config.toml
hidden_size = 224
head_dim = 64
norm = "layernorm"
norm_eps = 1e-05
bias = "none"
init_std_o = 0.00354
optimizer = "adamw"
lr_head = 0.00535
max_grad_norm = 1.0
warmup_steps = 382
decay_fraction = 0.282
decay_shape = "linear"
dataset = "wikipedia_en"
MLP neurons of a small language model. Each row is named by its layer, matrix (up: input weights) and neuron, and shows model dimensions 128-223. Each number is 128 + 32 x the weight over its row's rms, rounded and kept within 0 to 255.
Before each neuron's rows, "fires on" lists the tokens most often at its 100 highest values on Wikipedia text that the model never trained on.

fires on: "og", " t", "er", "igh", "olog"
L3.up29 [107 105 115 139 161 157 155 103 155 120 106 117 192 177 121  90 138  88  97 112 100 167  77 127 124 105 153 153 162 147 159 148 174 171 154 141 185 159  95 105 128 155 173 206 123 131 163 112 122 160 116 121 130 154 151 117 118  83 116 159 103 148 127 159 106 136 154 152 129  48 168  71 198 157 109  88 125 159 103 121 129 141 134 114 118 137 122 173 150  83 199 160 132 143 130 109]

fires on: " again", "ier", "olog", "g", "ount", "og"
L3.up334 [110  99 169  92 125 175 143 105 133 176 168 158 177 106 169 141 109 121 144 118 130 123 180 130 208 142 131 188 179 156 193 144 110 147 191 135 105 122 147 106 170 115 114 147 121 133 111 177 126 158 106  91  88 104 133 153 123 139 153 140 159 137 145 160 140 134  98 180 152  95 155 106 128 117 113 107 122 144 110 142 134 117 170 125 165 110 130 113 128 151 200 148 137 145 155  95]

fires on: "enc", "anc", "|---|---|---|---", "|---|---"
L3.up67 [102 123 135 151 118 159 159 109 131 121 167 146 167 145 148 164 156 163 175 140  98  87 139 158 181 172 104 185 152 187 133  99  94 114  83 164  90  88 111 125 180 146  97 156 153 175 142 189  83  70 142  76  73 106 139 145 122 188 144 159 170 113 152 110 164 122 154 103 135 114 127 128 111 104 136  94 150  90 134 109 137 180 180 132 111 152 137 110 104 142  49 205  94 148 108 100]

fires on: " |", "|---|---|---|---", "ro", "ri", "c", " co"
L6.up59 [103  97 113 167  79 107 134 104  88 199 119 114 120 169 134  65 157 156 130 157  92 192 167 140 175 139  94 163 182 150 150 147 115 106 163 144  85 154  92 137 173 104  78 109  53  72 141 152 166 130 136 125  70  86 116  74 170 161 144 146 144 100 151 127 175 133 104  81 149 149  93 114 151 152  91 141 166 128 137 118 120 182 159 119 111 108 124 147  69 134 118 134 100 128 136 130]

fires on: "h", "em", "id", "ent", "ect"
L6.up114 [136 132 148  99 144  84 137  69 134 163 105 177 168 129 130 129 135 131 102 115 119 100 159 126 139  73  78 144 178 126 160 131 160  91 147  92 161 140  84 135 115 133 186 181 107  64 203 108 134  97 155 107  49 106 135 116 139 104 150 135 193 163 156  88 123 119 168 162 157 108 138 110  83 138 144 121 112  93 147  81 226  94  80 111 161 120 112 119 122 117 168 188 132 190  82 123]

fires on: "it", "on", "et", "oc", " d"
L6.up307 [129 112 144 135 111 122  97 107  94 179 119 107 150 144 166 162 113 140 105 181 156 147 152 146 163 136 127 120 127 112 163  86 168 163 129  74 138 136  69 151 106 123  64 169 111 122 125 156 105 127  92 164 138 101 147  61 192 144  96 125 103  86 117  94 191 126 143 177 153 129 141 164 108 113 105 125 109 103 121  99 115 142 154 134 162 111 131  90  51 103  95 197 145  82 153 109]

fires on: "ri"
L3.up107 [116 130  99 184 135  76 133 107 156 137 171  86 153 138 128  86 147 168 196 200 123 111 132  94 154 138 106 186 196 125 106 115 152 120 127 101 120 107 199 110 135 116 108  97 107 108 150 122 104 131 153 124 130 107 129 142 165 163 109 182 141 156 141 173 154 140 109 145 173 158 180 148 147  96 145 173  12  80  96 111 109 157 105 180 146 100  84 157 151 159 174 164 176  69 110 134]

fires on: "p", "ut", "s", "ac", "pt", "ing"
L6.up274 [104  78 159 196 145 184 114 141 122 151  85 140 173 135 139  84 112  80 191 109 144 103  62 182 100 145 111  75 185 150 187 149 166 190 116 131 146 116  95 113 105 162 115 128 121  90 149 132 101 166 169  98 163 169 100 138  95 119 107 166 158 133 150 128 119  41  57  91 156  88 127 138 114 126 164 153 114 178 144 133 150 130 129 143 161 127 145 100  81 119 172 139 133 166 120  98]

fires on: " gen", " spec", "op", "ity", "amil"
L3.up284 [115 141 149 148 129  54 197 100 148 168  81  68 147 167 166 122  83  87 112 116  74 152 176 170 108  68 135 189 151 186 146 124 130  96 130  87 121 148 175  56 114  88 147 148 197 149 109 193 116 144 149 134  89  86 154 109 139 111  81 105 126  75 137 139 166 190 151 179 130  69  98 198 113 147 128 120 150 133 107  77 135 108 164 125 149  87 136 133 143 181 128 125 157  95 174  74]

fires on: "re", "b", "le", "ab", "a", "f"
L6.up45 [107 147 187  91 107 131 136 134 152 152 142 164 124 156 126  45 115  88 106 104  95 104 167 153 163  94 159 115 160 126 154  87  88 149 138 133 142 131 185 123 137 139 123 130  97 109  95 198 170  96 114 130 117  98 101 164 120 135 106  96 110 148 117 174 114 157 128 119  95 132 124 202 124 120 198  73 136 162 131  97 141 112 145 113 150 151 122  88  89 136 132 178 143 171 169  98]

fires on: " sp", "b", "ip", "c", "eb", "ab"
L6.up104 [ 61 105 112 192 118 124 135 125 168 118 180 135 146 142 160 147 144  74 120 117 165 131  98 169 202 154 132 110 116 105 186 169 118 137 135 125 139 172 124 142 160 172 107 156  89 131 121 163 150 147 110 112 128 126  77 187 165 141 105 151  79 139  69 150 127 135 146  94 170 144  86 180 157 133 138 143 134 110 139  90 104 151  97 145 127 155 137 193  72  85 122 133 112 180 130 170]

fires on: "os", " ad", ".0", "ul", " Mar", ".2"
L3.up425 [ 89 139 146 111 105 114 120  70 189 135 100  31 170 146 169 118 155 129 199 111  96 116 164 145 132 101 153 109 151 164 112 142 144 113 117 132 148 123 114 129 150  99 105 121  83  97 115 130 117  74 205 137 132 116 126  75 151 186 101  85 147 118 125 123 104 141 212 167 111 166 127 128  85 104 123  71 130 121 119  81 125 163 201 140 114  90 144 126 143 149 157 189 120  72 150 116]

fires on: "ab", "ust", "az", "and", "w"
L3.up211 [162 189 138 171 124 124 109 114 118 102 170 158 152 134 143 146 138 109  91 173 148 134  77 117  88  73 132 111 120 140 127 103 154 103 114 126 196 133  31 148 112 151 106 195 121 141 140 122  80  63 153 195 118  90 134 121 129 129 145 152 137 153 172  97 178 118  97 187 110  63 101 131 113 161 125 140 152 136 108  96 146 128 114 170 130 138 113 117 131 149 144 180 117 165 154 119]